config = dict(
    head_dim=64,
    intermediate_size=2048,
    norm_eps=1e-05,
    positions='learned+rope',
    parallel_block=False,
    init_std_o=0.00413,
    lr_head=0.00351,
    final_lr_fraction=0.0,
    max_seq_len=1024,
    train_tokens=582700000,
)
MLP neurons of a small language model. Each row is named by its layer, matrix (gate and up: input weights) and neuron, and shows model dimensions 448-639. Each number is 500 + 25 x the weight over its row's rms, rounded and kept within 0 to 999. Numbers have three digits each. A neuron's up and down rows have the sign that makes its largest values positive.
After each neuron's rows, "fires after" lists the tokens most often just before its 100 highest values on Wikipedia text that the model never trained on.

L5.gate1840:525486494472478527456484508488545495498491518497518499458483535502496476471521520517527441483484486454475516551519535511496474514525461506457525520477492525494506464502506510533516486518502473541499483527519503513517498481516521479503472497464522488474526491482483520489521471489560541572465474503470518453516491545512488502506501523521525522437490501496484510515505500471536499496533493480535522501527517483469488518509561537523460494500513487523519529495508477533522494474497486490495496512517497531508535491472541482504494530506476495504483524504532508520482524518544482475
L5.up1840:481555493528522479485502526529475518516544520497484500477478502511490532522465464544446498506498501493479487505542501530491508489515528500490465489499513494467521481478489493461521493516510512484476473487469498487474514493527491504490505513523542478489517467489492533498505491443533511516505509495486501529488472534523486535566468485471470496492527504521515518484518482506517520493481486465484561469512484521499537476458551528433501485503470471457509469506479542500436539502519478495466495461486508510545469542476533480520501509523501509536501485496513541472485525489529485468
fires after: " ", " |", "0", "–", "2", " Second"

L5.gate629:498497533483492486498498495512481517497535516494506520502490477491478505523474449459518519510495524494511485530562472447506495497509512488485509515485489482521509516456548479558504483479523479491463500528474492530474530501508543513492514468501470474563471490524525463521524466465484466445512518525519448530485525493497484489531519515425473453491500488530534493508471522502525555493464535483497464485484524494494565472509477493492510576541477522544510494495503485510500468513548518460495504481517516524517515479519493540474510479508501491498495469492524483513479473494485512503
L5.up629:504478486464576512488437522533491493556533491511507531493478502456481515511527480497452521560458505489516532499531486539514519507514490465487473507507525538499507524490489493537504500490499501482484518485458421475510512503501496496502486506468496500508535551516550506502513484507539492517484522474481502515486519524473465494490515513516490496496452472513493500544514503469481512461497509508498490473453493495517479542506466476442504507469470505513508458515461502504512468533469480471522474495527486529485534474467518484491500489542510473539484478449503446531432512479499516520
fires after: "1", "2", "3", "0", "4"

L5.gate1616:520535465505475493503499524515485509490510464555498498455498444512529505508483462494519486484485502524505503499511485486496499549493469508523462513488452474504522495554502497514501495494506515537560477514462472535491501470517492504521485487494480529481485497477495522495504481470522469482491525503520481523464476506528528557532518506495512458508516498535491508502467496485485566522478552499498505456507514524492483546515509492524502485449498520495529482520510526463495502482447519513527531537515514520495476467569467506515491483504523529501453511480465496460481483484553540481
L5.up1616:513468488469542483459506503486500489486481485486500463528472465498501497454511464452491474498455502549495492501547490449454503475545512549519478526524520512510502470484486515541492499507470483493479465541489480522501514503517477504498493479516492513525480545475506508486488477455506532455502510511478517506498460510509511502514502477501486488509498508488503487497522479513484521537503526525536489498517486479497575481480483471454458519532504492471497536493467471469505514474480549534469506500488493462497491511465511566519475468475492517517565496490540522497538533477496542481
fires after: "4", "3", "7", "5", "2"

L5.gate1967:528500502511506486490542477498499492481530493486515485505518472497508538538529477494523484484504534518531490562511467471530460519517506507524499530492490465461537464475496463553549527498513527523478525501480483566474478470469500552506512509475518487485539499517482506500459504482540544477527484507510508529479514503488516539455481520481518511474501515486515507501462537500491485502512515503486488528455486538440460492545475526542499465475562511524470496510503498451537486507506495481512495542514492518539571486529518453516488492498483516526498513512543536495487488484510482477
L5.up1967:532477484525501538506482470497511499526499512508484510505493494493489545475522490491508519476524540524500511506543465516451530479517497465502481492538489489464495487469441474533509523482467537477522498484478449536510490487516529506519540515501555487482528499520550527517441478484519512487441464518468506517479566523530533490495488496513511526499511474456519492461506505509496507563468484513505517479467497523483508490537526503509489514473507496464518507477473512501518456483473492515490489485509483432495551451459484484480488515478509535471494525483497531487510535516542466440
fires after: " ", " ("

L5.gate670:500466470484550503496520527505498455533502518473448472510470471516518470500505494542506449494466499496452484502541503479543484531516501529491490498497494503512476507471473530485487457514485494459496451500519516492514439505477524530476450515502534501468485511471513514471503529485457543508520479470509458502503471533483503495534490543502507527497499459481524466530480487472482478500499524489481478561464510490489476502508492482485481539519532544510468519542524485438539519500473532520528502446528523525530513516534503533506506529489507505491499575473469487475495516489503528458
L5.up670:484529568492493498490506450521511541492502520501472480538436543539520496490459505523509533486481506524535491474525536465486553532523498531514507469523476504528531501463471490527506493498531475494441459477483468516507494489559497489522517481521534458527473519495536505517435520477489482483517533515517502497527533468520511523502504509457479490458473527478471498508475533491479508499517539533504513483485492488500541468450533511579503431480505500486532516524472461527469492515542531450463528503542516484489549460486497538498486496513459492519518517484531542489524537495521472529
fires after: " ", " ("

L5.gate1548:517541491505442490490503478451536505461551496513521509490498511520494492468537483523561481515492521462483487522491579481493467495528535506526524510517489448477504491507469507503519487480485463546463506486474488504492481470489516526482473464522488511496488534490506533488496508554532531484506488528493488494478541512492471523495528499525498506491455509492538519504509517512504517501448466480492496498524475491511504481489473524530502501553509472497489477494488522455527471505488523519503498500521483526550513498440492484502503475507523495489522542458496504510516516473490570487
L5.up1548:518503496482512500521531514497517519469488538501503536490475482496540537463499496481505512532541474487539490483520485482491496511500496477504463517503489531470488501548476528481514504506469515520491497517504494483459519494498505464518496478504548528480474524474503465445477502481470500511490499499483485525457496501493472498510497503476463511554509563505494529501554488482512485480461507490487501525485490483507503524528497466551517473548479513534495492514502512476512506527512530488520476484462553522506509473457515495543519493505568503536514470434441520524476545500518461500
fires after: " ", " |", "|"

L5.gate1974:475509501508505499530455517466505511500547485509491509555471520462544470478509527479521510474455512489445480543490507491514486513496517449517486534481526491519479461523537521533463464484525516479518501513479511520532450511510499502529554524536494544515533468497506521491509515492521553471505526491470497471495507517496487483509498508514520514509471500526529502517488496509496535453509540525506520498484478523483514556466517462535486514445474490528502557538500483515507474501500513520485496510484479512569511491503447503516488537553490493518525519521540473460507498490482479506
L5.up1974:463479513519501511490510522424562446549449509482527469484477498500479477528528504527535477509507515479471531543475525509511561501503496473492498510523540529489500520472450544518493458494519499457475484483500512475491470525497506462499502524510507526522466496485487507489519493541541485489496513494490491444512521485499497514524496512529463468497523524470478496514507516500480548471460486484513528456533467494531484516563547524503546546432496509496494523522485479505509496512543492489440498494499490528547522505470499498510485504514491489465464489503562527508517471461465500544
fires after: " |", "–", "0", " ", " F"

L5.gate1167:530469472511510464498512487488527499536499531500496491484488485525475537488466467471509444537523550506513521503496488481484509535518465452530495432539528497489523516489452494482513495527520489469452492475538536508506532462510516535538509500512475499507530524476453492474494470533478538469521472500545503488508482531507540503496509535498503475507488504501524490487495527492514527544525499501498538493483483504529475486526475553494517445503510479464516519513487469479502523517496461521476537542453489488503525464506489520501463499492506476508498485569495451541464481513505476536
L5.up1167:534492495510552458482490478462538503510513485504541479471539527511499501514512488511490481534488524485500495492504519503507566504460539489553520501497473474468546492501554511416496501533499455509491482479527487454496529471500463523493458499489494470513526526497500477464480497585506516535522508495520491510468520526526533465514532470531528492473503507446545546518494491519533470519488459554513524491483542520470494479503487522513521476503484444489503530501523512458510516479518484504497475475517535527528475494520515504504533491486522528491479500489480502521478482533502514503
fires after: "–", "202", "199", "200", "201"

L5.gate372:510524494488489460489483504529514480468501480485490461511511529516489520514492536477542496508502532499500495473477548479495458501498476487529572501519519505476511500502492502469478502491520538430490496503507500509461485485452514517551524524493498536526565509502498525519495511524528500566497522464481539512480506492531508498474510542512498494496487483478504471517502525450513517495493465496521503489518519548483541484523468534521477476485477467497495519460594510504491550460531552463485551464462508504488513437493512515539506535492476539493435475554511489455549457480516462507
L5.up372:546426478529499451520500554512535507493545496523492484465502533513484436503501453493476499507503457499441462518507503488491466474562511483470511517499536476521544514461458529498502500492527481501548513476476484491495475508498477478520476518517489486515505525472460467485509468494508506486504521470474451522474538494511480522509508456477524538508488484506531457488519491508462503510505471476473508524495515495537460483478523514488480483471470505488454497504494504494473532511545530496503478471502504531515461539515544506519479503486474509509484482455490458497475473494492507516
fires after: "201", " ", "9", "200", "202", " for"

L5.gate955:482465523511536464444480505524469535524500467524477515487512495518498498452468518520527439497485538464523443507553478516522521461525498478481493498430483513522486440503508497477488485484501465487489528536514485510469498482490491458506443500499481520488475506473468496481498488493458494486513447500464491527519542449533423512494504524459480496500538532464530495512479516515495504502498488507517480456493500489496481517532498506492479449516461526516494508499516503524494477462508480540493504457517510479488500501502500508498467520492516469544468485482492507473517524473496532521
L5.up955:517521511475486499510464509468484515495522489463520526495527476474537485470469492480504505519465504459547466468525528522501476498486487492520481499486512476477543514478440526487481531492519506459488517512472504479497532446494540477476511466529473503486503540479512531507462494552474496501485497535477515468501484504492527544436464515503488504516526486483510510427505485553511521499487524513513471487473523520561523484480486459517526497517501563446484548468502511473527489535508468489545528518552503500483476487543491496501494477513510499451482504521503512506500522513484517550
fires after: " |", " ", "|", ")", " Peak"

L5.gate695:437465494484523508493452504506493490508503526467523469525516500493493491509519472475492456506479475523484533519507526508468469509500485477539470525515482466488479457503528501507486489518514501475495541479487470525496484481525499521488456501506480476470502473502509500476478456484482508497473558486566567508515502476474503466517462496505519546476523516540555485475457520549512501513499514537506511525527526560488508530505534486493439506513491485483479538508496491497503485522483512464485491450495509553485520511536499530493488481524524488520500506528484517480510522523522519513
L5.up695:482468496485521550520499492478501500490516496519460491523473539525547501444481488502498460487506502499496501541509486469498478519478488526467497566538500473510487515481504522479469500484542516497459536511464549507460528456520514475491436536547505497463503536524540481496473502495510523548481491504497504473510517485472481528477480551461513523543550500544503498499504496466516532514493479485499487531502496523484549468512478510540510498515522551485512512487545491485533518489476503498503533458445525503485432496528497539483482447495490507478481481485468472473485481447463507551
fires after: " ", "\n", "'"

L5.gate1977:494500494457529525516539570504474493504520552526514510527504517484485524502526453534516522441476513512466490508497516456461498489502504498457545531466481516464512509498525509544486501508449488460487497537451514507514516533507497527492514528491501505532520456499512460528540512499447454489532461517496503506480488514476487517507462487479519514521509474477515486482482533504492504506543524483488481482495484525507484489482492496462496506424484522523515497488438535488490459492484492508493458524512466530481497486502479553528496468538538499459533548509456493483496512503504498498
L5.up1977:513533462459518525459542517440550488514506463484511507459512514503492507495515506536511464498490466490510497481483535484470501522505473510541524499509511537487508470528493520530478457511528508446496560485503504514510503508470521487505491539517492494548486490469503531492467488535483479544483502497500453443549488479485517495495507550497540494495503485492519464524475504557501493487479477505475533473506482475459518476503507483486529527475536445504525497491515522472521523486519487539539485489463479503468521512501528484539498513484473548511497498501512535514491515532531467498
fires after: " ", " |", " Majority", " Turnout"

L5.gate1912:443490545498489435501502500539506507510514482461509523508517465497525521445496518470530544527539482541427515525475491515482519488497440511492519522480490471572469475458487486511533490500499490490519497490520534519440522495507497470489516501516559529489471507499522478488481503462551533533467494465543519523535494502464494505448528488492483490477504478544462477485569509473509514455456471484515488492507487558500503490460491499558541493503458524525443542488512556537506492434461485509511527496467533483487456494460473488509509494448456489518478472479521486476519506478475512521
L5.up1912:471466506515491496511460498492469474496508481499519513511478505471528482459498547519495526501490483538484493477525485475526535503476503489511543510515513449517499522487543441488533534520537498531525500443477522494508514499499483495460475494481501522499468502459538536513511432490523501544469492451460507529488468487478492524491467495465479499501494494489492489470556517479514474487447520511498488475509528507466522525518477492476526485481497521529496517476515514604488492503462489469473496504524495515494465519506503480536543524485496507483482513499500503488517487457496454527
fires after: ",", " due", " he"

L5.gate631:535518473488502505517464488506480485485516482518528467545509497493479476543492509484444550466510474438510516508513552538462487476480529524461521507520519545550513533482468494529518528494488499491518544503481470511450503491510526507499527507507450532474505498480517510476461513489478515496479487514525523478502530459468559532513513501509557502464463516496514465474489505496492519505504497487478534535519541472463485466479475483524498505496456534548508492464466466507516452518468497426500489466501468462477483501512496486509516493500499487481488500510471531508511544512477508483
L5.up631:551498457520471499506513481478500581504547513521527509552521494476505552472520485463501463498482497451505480485546474486505465534525495521481464518490485522493541478499524464484464515539466516499474523483530549486517481490446492512498485508514520499493500499502464507485482534473474461526503517526515462561504495523493455504522460479508485510539510452522497518489519509558469472478476479491512520492463516493489512508505508495475532504508517504506515531476465481519492483454520511533484458509452474504540470457498519528492520478525520526461475479512543476508499487476504516470
fires after: " |", "|", "==", "-"

L5.gate1219:513507483520515496484483504518485491523509481476485542486452513503517497481489464535484465437571501485511508527526508474519484506497480496520477523535481503498478497490469468500517535476553461500520497487523515505518484495482473469458516509526530519475519523519464502502495534501505529464502562485518474517492493520501487491534540489509502512525450478531478481504516497498490528494468516491456497483471537486494489520501474489495493520466531531506511547526469511448468558511507494489495468471456498491470489503495498530473523494516543485452500490519547497465527460473469462483
L5.up1219:543537449512552467464511481487518487535511472457514478502509492497546513520474527523499489508507513489455468508506509533495529506476523481492506519454533487528484492530495529476495504509490503564454477526474480470516512455487496483491511495507531508501504490514500553490480521516511527502473514489483499499473497571522497504531497519508507493496486537482498508541494509449445517500520547513529482528488496504452471484481494543474508511517467459551524501465518483511501502518495518510533503484556494495495450496478484509528489466499494443559471449551481479546522510493513479453
fires after: " ", "–", " (", "5"

L5.gate902:518490492491469523474459502537510477511530502473484468466525491475495492508510504496536493538521504531529437487494482480495477469514474551514496498504470543504546517470512468490537501490527508501518516489456511527469462485483472514510525429482443484532438449504501514469506532473508449494468521492514477513471467533501452529491483479497448486513521520502502485468498545505517515491508496517490469503545514512511479486545530509511500519468509474462540509496493491482456491533527519536475524489456482505497499467502511531511486514504526566538515465519540485526459487507517521487
L5.up902:465484496486486519477494511472530487445492494493510531491484498502526529493459501519489517470503489528469535486518462506508510508551461514559502536488525456494533472501517493493511497448487482489461540533498504564495493525505474444508503514531548512505499511497498547486502536486483520504520490477497497536528500488534503481503467481474449506554530497469483538470511477507515483505503533532506531513516499540511465481495518458504472502522472534492457507511538491506553514522461518535478513465514536474542462517509492482507512508502484491492505514507459474448556502487494513484
fires after: "3", "4", "5", "7", "2", "1"

L5.gate296:497484497482458477499469505501470505531556496464537513508522489475503498495480504486507515513501488491464500515550523487516472487477471532478500516537504474492467477493496552516479504499486516458539487484497538528535519518507498521566474486475532571494507529538521525472544521528508492519539508496511526480528518506472428486482472478463521492472520484440521509545533503550503519448502535523508502491480534493535510505508520482462513487503484492508462536484496481496472522481523496512492506485511502524507465484480528543484507492568479475508462501461512503515518487525556539490
L5.up296:462512537510537514526511492514523515556453485464459489488467498523480541530528514521513486542471505507501504458480451484492454550504511490509476514501519496477500529518547513520503511492570490490507468490533486494513479523498522502444528468483511523522512531486514519493512453500481545532461484523484527516504542475464455512500552507546496486511514492546461470493520531535513479470493511539502525489512475545493516477502480528534524483520514519513514503546496523519517477481489529537500527454558502549499480510514508519537480515491515478498508489537477513478476497499490510514
fires after: "3", "2", "1", "0", "4"

L5.gate635:527520511505494499477508541481493484489477515479532475490506533486489485494503505501563499478475499457494488521512471548548520531479560535504485492515523533488521497463522511488502469515518539478510528494535460518471507465494525530492464474456503474493481505461521512493505476516510525466506519502486463437522488533534511494509514532489477482478526469506485495521479486512525495491503532483492454488466487491541492516518501493474505505496509490472495548477525483451512491497490505523489488535497525496509507499485504516492564482488495547483504497493458523483527501444503526470
L5.up635:540513495473499517499505532485484527503506515455491468518493567532498516529500499503505521484478490532454461511444497440484547507454547492510554523540488490504509488519520491556478509513485532495504529506515487489532498472535552514484494518462490523493516522500510521483532537524503502470465521473518503507493491513496463492465486485522492494517468536467522492472532503484531490497518458476485491499454525489461473497478491461500531528535509478548476505513515489503504490471485472494469494496510506478446484411444507535524550478516482528503504516500465474548533519522500499493
fires after: " ", " £", " ("

L5.gate1854:443500534467538529509497491488527488512498489500496499504501508486466471527499446483490501459497480473471535521504509492501510513529495510503517506542483481537494477511482499507485474484506506463519520504495528511516541522501518465549504491515461499516500497561504503475464488482521500470489476521491528545511512446503532475494491460545531477496497493534535484483531501550486489496518479472489494509555480515522459476491519509501513492481479468494475498452476492511501491464485513504526488502527493501520526524502496516536518531512457527536492450502505465518489478482512484435
L5.up1854:452533528537519512487506478572526506551493454484502498513501511468498526472501488476462469477524505463518458522503532459507526486522486508502534516497509504532545492464511520524496452490522472476477486522499466501482517539506487486506571482512506510535480501521508513525500524511464497493465486457512559538478463510511484528494469487520529508468517524530473498526521513518471497552464484501506434498544501488483526485485497530518542522502486459516475484492508519493492537491501498563489504533526507500515484516486515490520530511473493501494482483522516500553519523532539510485
fires after: "1", "2", ")", "3", "-"

L5.gate1711:495506487467443534528507500466487494483507462469469566501498521501512491506509442501511483556470533479436474489535512512491473548497448500511572511509501507473475524543525546516511486520524488504529477473520489511488447503464502520492531528465485509525524483459509524527527504513491461525540513493505451470524537505452475478462477530514499510533441514499508456513481506502502499461510515463524503475484441485514488493475500537520498482489540549468486463514465484551525471508484525476492461497509531533525527479475474480491517487498477473535571492554499519479537534531432507485
L5.up1711:442511486456508455513479505453509547502509467494518523496549515479502500500476517488490499482513512548501514503526473480473501503510454536510531491487483524504494494504472527479485499551523494461477436463509475475528511471514483497512509488493484482493512502461514502507519502536469492491498494525494486555494526532475492469501521520503466498508514537479488486498523517517449527499444525483472493470510499481495493496476512498520516493535534484548474515522477500491507494512512506509477487509542540478539480486542530490476504518495497514545509514492502530479540522508475497508
fires after: " ", " c", " |", " Turnout", " Majority"

L5.gate889:518526433513506519494524507476478492510485526513469480487516541523487523553498502533448504468509515488524454480508539505468491527503487470500485480478537517532494514511452509482519477485463460534542454466510499512478508476528473492513506512520457478499486511523492464494514532447510499521507476505534475463530505482496542506486556476455502513527443505509507484509503453485505554464490517431457493475523556547516521486483502511491503481531446512464501520511480473520465479505517505476455525495448498485515487493501519540504503495476522503498466516488502502475520486446500507508
L5.up889:528534453493488518505500496498506481500505483468509480473494514513522504485502481536522495446526493484535501499541544490442569466528518506469492508510533489459543478481501500532490506456470472503467528474498497460483487491523462493486510517482499531499488515499425445546516499503545513512494497471541475497469543495485492541557552504501471558502457513475507496483469502487483501524515490454482531504508575547468491494532512511489509490496500516484537488533487539519481513508514502532476477494523496470531454497486507496532478490483507523480513506480537521487491518501497473516
fires after: "–", "199", "201", "202", "198", " "

L5.gate1236:532488527450487521503556492498505437505503486453520495483549503533515513498542500489525427480488542493517513486500503496481467486487498502487499525530461514496496521494517528539509490494485504504458474490505505487488524499515523496485469503527514520501519535530490506466440500499508524552492463528500516487452527483479501489524509501492528493540509482541534509445465502455509473450504471552539528529491498536454483481523471510532544500490509551488534542485528525503499501483536504501474473520458460497515543490480484450469490553496473513523536505486533497529522502476467485458
L5.up1236:487509560479539484527496511526470498463504491544457492523483502524467509481543534527478483460458478497477518503484476492528537470528517490496514520497500519442489484538516484473544480483489473512544512489506470455484508504523482512516507560477500539508507491490492499491519524501484478519471488517459560548500482483490553501477495497494511463516454495446521513509529509522489501524516488490467508453510489527504496510503485524511471519509487496530477500487535497462482473489517500463479472511472497582515541469472492492510501462481495543503475537508491538532480507497494537474
fires after: " ", " ("

L5.gate2046:490499487527500526498484495518492470500470505509516484513521533563525503505533519476505471505448488496498490518518495457539498547532464485482499501537541496495520493493540490474505501523511504535474497494496464468484485494465494472516483475487478508538495517504503472512532496530470544447516489499507505451462547520501471520471501529521503499520491479527523523485470483478518492482498471516500501497488522514455486445465481535494502520507488478487459500504493474479478491490458471504481488491498525477512531494521555516495489527525494502521497448502531531498507516496474524532
L5.up2046:461514531517496501503508542485494447519518456527495496460517500524466537562508514532489475545503503494493486512538509474518545505533511489528505526502515514493510553510488482455529465531518536499469521503497513507473506511511479485531511526488521534513503521538534510550505513474537483488483534505488468466490533458521488488538503527470527542503467518499484546503485497532516501526544464500479455499515488476519515482507510535485486499505490500481534499468493482464437491516501545517506530518474486470509496488507519489503454501482537513504519502447493492523486507474503501529
fires after: "–", "201", "200", " ", "199", "198"

L5.gate386:495481494525499473506493450453486497461490515536512496452539473437525530485483509521513478487510532504499477528497488469499512481525516472533485476526524465513482521459508488529499509504531508516469519461506488549525456468475537519560478498469477491470485521523462488512517520478498547463529494529497509540466510550533531479450555531504497528551564500528508530512475496455512484467482516499500501538530508477502538485449497512516485445449505499481485510478500510533550482474500505553484537496463519515502481482460475513486489518482491509474490509504502497510472493509465508501
L5.up386:479494468483434519513474501415496524485506451500513489468482560533534480466516498527512514529519483508476507513493501478484526526488517514509494480533522463486515528498537526480479505534510426512490489473528513533493514499465438494468493494514487526477480498499504473498500490516517517523513540492456482516481532522522507483463540527492418531494518557532526548446482498525536489471502503485518490484508522518483463462442466509505508531488465450473498541500506522471540491505448508495506520535481509491539516521520554535498496540534473484523518511533500491538486497508489494481
fires after: "–", "201", "200", "-"

L5.gate1485:464516513497494520491505535495506491531504473523432503464492498508490501503537501500456484501483473472490563526484508474545498482486477541442485537490488458468475545519479511528548476492521459497522487490459541539481494487507491504486514482517515518517487507538538504479513482516466478492486476488503511519503555524483470488488495455502487532442533475528502536552497506458500548497504484510479465477532471515475465494466458472501493451498464486500519464523494463479461492503467501525482451460472480502478507478459505491448481525487479492462491515489526507453527521487509464484
L5.up1485:463472502504509459518528481495507501501507438505502505541554511508472450512509510497524482532506502511467491483461457512551520507468464498451532545457525455519496541504469467504504450453479484517497540467510514554505484512511478474500530524517496523512501510519508472535515510535495435509509475486471491509523524486488511497524496499493478476474485524487457521495507453507495480539505445469475509478520500519506523469462535528510484531482475523488488490485499485492502475497483468435515497510491494504471550491516507446492495514437516471533526533529499475521526503498498501500
fires after: " ", " (", " from"

L5.gate1539:482536482476503466468510461456534492503477526517482478520499526478484518481489505512543496482458543507466497523514510493531494451528491472500511463478494486534576523501561485446496473510447455482540552509504470519469512474488551534468500496536458514484470492520508520508481532498531528456476498480494505552499507504448479511539485489500486547507554504523488513480516536521458497485447473509503492445507514540455513526513449466491522453474517532508492449538495529533508503470470517510478521497486493470539508506491503472521516547538478443482479503487516486490499504480528520509
L5.up1539:540510560570502490509515493534506494507524507497491525499485520509512509435530486515524514490526498542472547499512525479500500495500492510472530505540525499525493511511506454461547498513471508489532484479511476525485479525526456521488529481503469484486517465472463521505490530467504485450469523449480538533499498496511509522491446477512500507490520510497525504516558466462514527520476542473509529516498512503514477539509490472526510513495504544500464505535478459504483473522486515498533472524482533475491491519522502539506516548469472477495496507490480489521524511519505479498
fires after: ",", " but"

L5.gate606:478493440522500448491490493514507471503505500512532489471473509510467523492472548509491554554487469499548496486486533524530476465453541493488506546511509478520510500510495506492524512517498471455548521499528500542502505490508483461500488461470527443474448505472463502440513519531502444522476492521489485473499491526459487475452523446497508463522467475538440488531522515504463471535476504489452509505506474507498471526500489510444489501514554535528493487491500493505504479501476505485495548547499542496508557527506510511516490487440495527510501524498488510463511514509497510508
L5.up606:527520467512516492500458506495504483542482474485464436533488472494536509498535505493552518524490515461469502520528505523493522500457472453538467509473530519495551477479549455480528473496500506439482534509451510532472537560469511501491497472526535517558503517496473455505543518485527483490513466478493477494497525513452483477491523525474483449521494526513533493512478511458472508475507450487466490510493507477452497483507544451496550492521503456534497534509516539533484498456518526476584495492508501491461465488459506477454491506511493491509485474513534486475503532494473492508
fires after: "\"", " ", " –", "4", "5"

L5.gate689:526527493546495536531524499515524490486546504543510507484536509520496504510589527491520507488511511482525489483489536544520521498507483502478474513475532468519475493488531474491522528448483478470478542509458494490480485496501530530497519525450508520458518507481525507477491555483465501484496443540478520531498502545494497468473482510529522522553498524467512491517500470505481502474454449500535476574523485494489476523501530476512500474531516486525490545503488476500525496501554517470522452508517475518511456462514493471480498473498559495471486495465511496466518522499460481478
L5.up689:501478478497510518505481502525495524495546473536499538518516485509491514558557518511511524512452505520515495451498488550478518493525505508506475506478509504484502472552493493470559471500470526496516491521466515540480498521465533502489498458486543474453528554502513526503478522570482483482518495504514510490508507482489529520514460516507494494466479530443496437471508486539505511481453492463479473488541463474506500489509473493494482497484534501501510502515508503461492514486488550499507470495517474533506490519499496482487520459476525496476492523489474514484494514524521494462
fires after: " ", " (", "1", "|", ","

L5.gate1994:478473513505465521488485473500525480476487498509522533488539516532487524507546524533549478499500523511471465475492436487532510497459509446495506506509522536471506502505501516536524494473511506479495539500507473505478508460503483490536507503507505483505472470498490509481546463480504505504515492489482444475549511519504501480556500497516523484486539519550492457530438464492530501506499499492482500512517493558507458497459551498481506543553536493517511526491518463504493460483466502472521488493520490483533505536557450499472491457496505508520490486497500485536538467556500490495
L5.up1994:476548514500478485491544502479541478510452462502533521460469470515532466504500498473479512483529539512499498510501493501511521495491539506546513530532517519520504452502509515471460531501464471481532491458529527484504502492495513508503497493504503475520533474514500485486515521481501494521518513543498510472481510509459464493429500508470507490539512501508490552507478488496461478516503483477499512509469511471503540511508526515495490531536519490563528503478480533466470462505521516522487499490491495480517500523502504495552494526472497519482511462485447538511503490507514491492
fires after: " ", " the", "1", " ("

L5.gate2041:497532508501489530502561486501488466480518461503499481495560537502496502529517515483501464475493522498466460488489502483519510490508458530493514514499520458475534467513550469515502501522479475532523527507494492526506491482489474518496479481496504530501477498522513472522512531457509485488549472500524555489508503516485502487465480489479493517490490513502497450506492531505519496493483524511515472494509515498501471457496460484506528505540473476511510521463505513492498514541514534548569472484470497497450486491514520542486498523525492474521517529507474491542538541558462500494
L5.up2041:478474535511502506515517512506507502470500514485478515487504485486522472493483489452516478538496520553477504496474516501474462534514521533517507515500478446501487517500498496493516472484473542540491485490490498519491504467501539539485490523452494522474492512509515464496497471521483538464446508492497490524492488511550507521483489484481509499497468492458489533536499457543517502471480493522475502511506484489449507510552508477523532490487532453531505467513498482537449499489452507474494488508515498466520487474533476484497505504521520501468463516490512552504472455550501477494
fires after: " ", " |", "0", " New", "CH", "00"

L5.gate1264:550523480491504543529515519502471525517487475512521512512498503532506533542480535490519539491479530526502529469505520495433479511524508534515498491503509531504531531475555498482536500482483511435475487519509493467483460484496503518484449544494493505451517486529491469467545501546458452483510496512524503483494475516480470520490482552498502487555499461453510517509481495492490502510491501516492496525474517454469494521528455496509506450492511504477489504479520575482492502492457520476494480488451505444520491453465508529533524466503497528504502533489501499529525473496456526516
L5.up1264:498517482503518529523542502514496542527518508462517507468518532523536516498475538515492506501496497485518535465488510510474523509516481541502523483487499466491462517477539484528500537487502520508440488495495482470501472474504524521503480515505521466524522514531502491518514495517464468484499478494528507465500500531556460494487531552514478507565512465469534521502518503503534498525518506553525478520501502467495524482587523500519498512505518476502512449507501487490485493496491507505490540490482474459479514456494487563518483496482481503477514537500505536498493493488496486499
fires after: " ", "\n"

L5.gate1270:518508522464502510526533508506534509513500477507489493497500482536452497509511508539506520501503486476506533512487553507482498480497528487479506518496563504462528480455466486458483463484473483491451475479544481477492501492519479500503493491528502467532507500493490521525452501542492490502463493516522479460496482528519516499519527441493528502480481522485513521502470464477525529470519476493545478493490461526534519467471521488484511498519466503499505542514524483502496485530509499494493543455480540515470520527512561484475440487507513491508444497516491501486466489476499488543
L5.up1270:461468513490492506488494494502488524528503506523531530485476526483495465517508476484516492495528487515501533453530545507529455493519505461496520476476480449428486485472491503501449502488479508462475482508453535487507499543459527510495482489471512492477527505470535516461502566501556508452534471499486497485480532493539521443504544553458470516525522488512505515494530502485489494554449548503485499500486516452503505484493498496493488474521472464512523524494529519524485452473509504457517491536542533490500482486473513517533516452511500441508510485494503518527509490479519490544
fires after: " ", " |"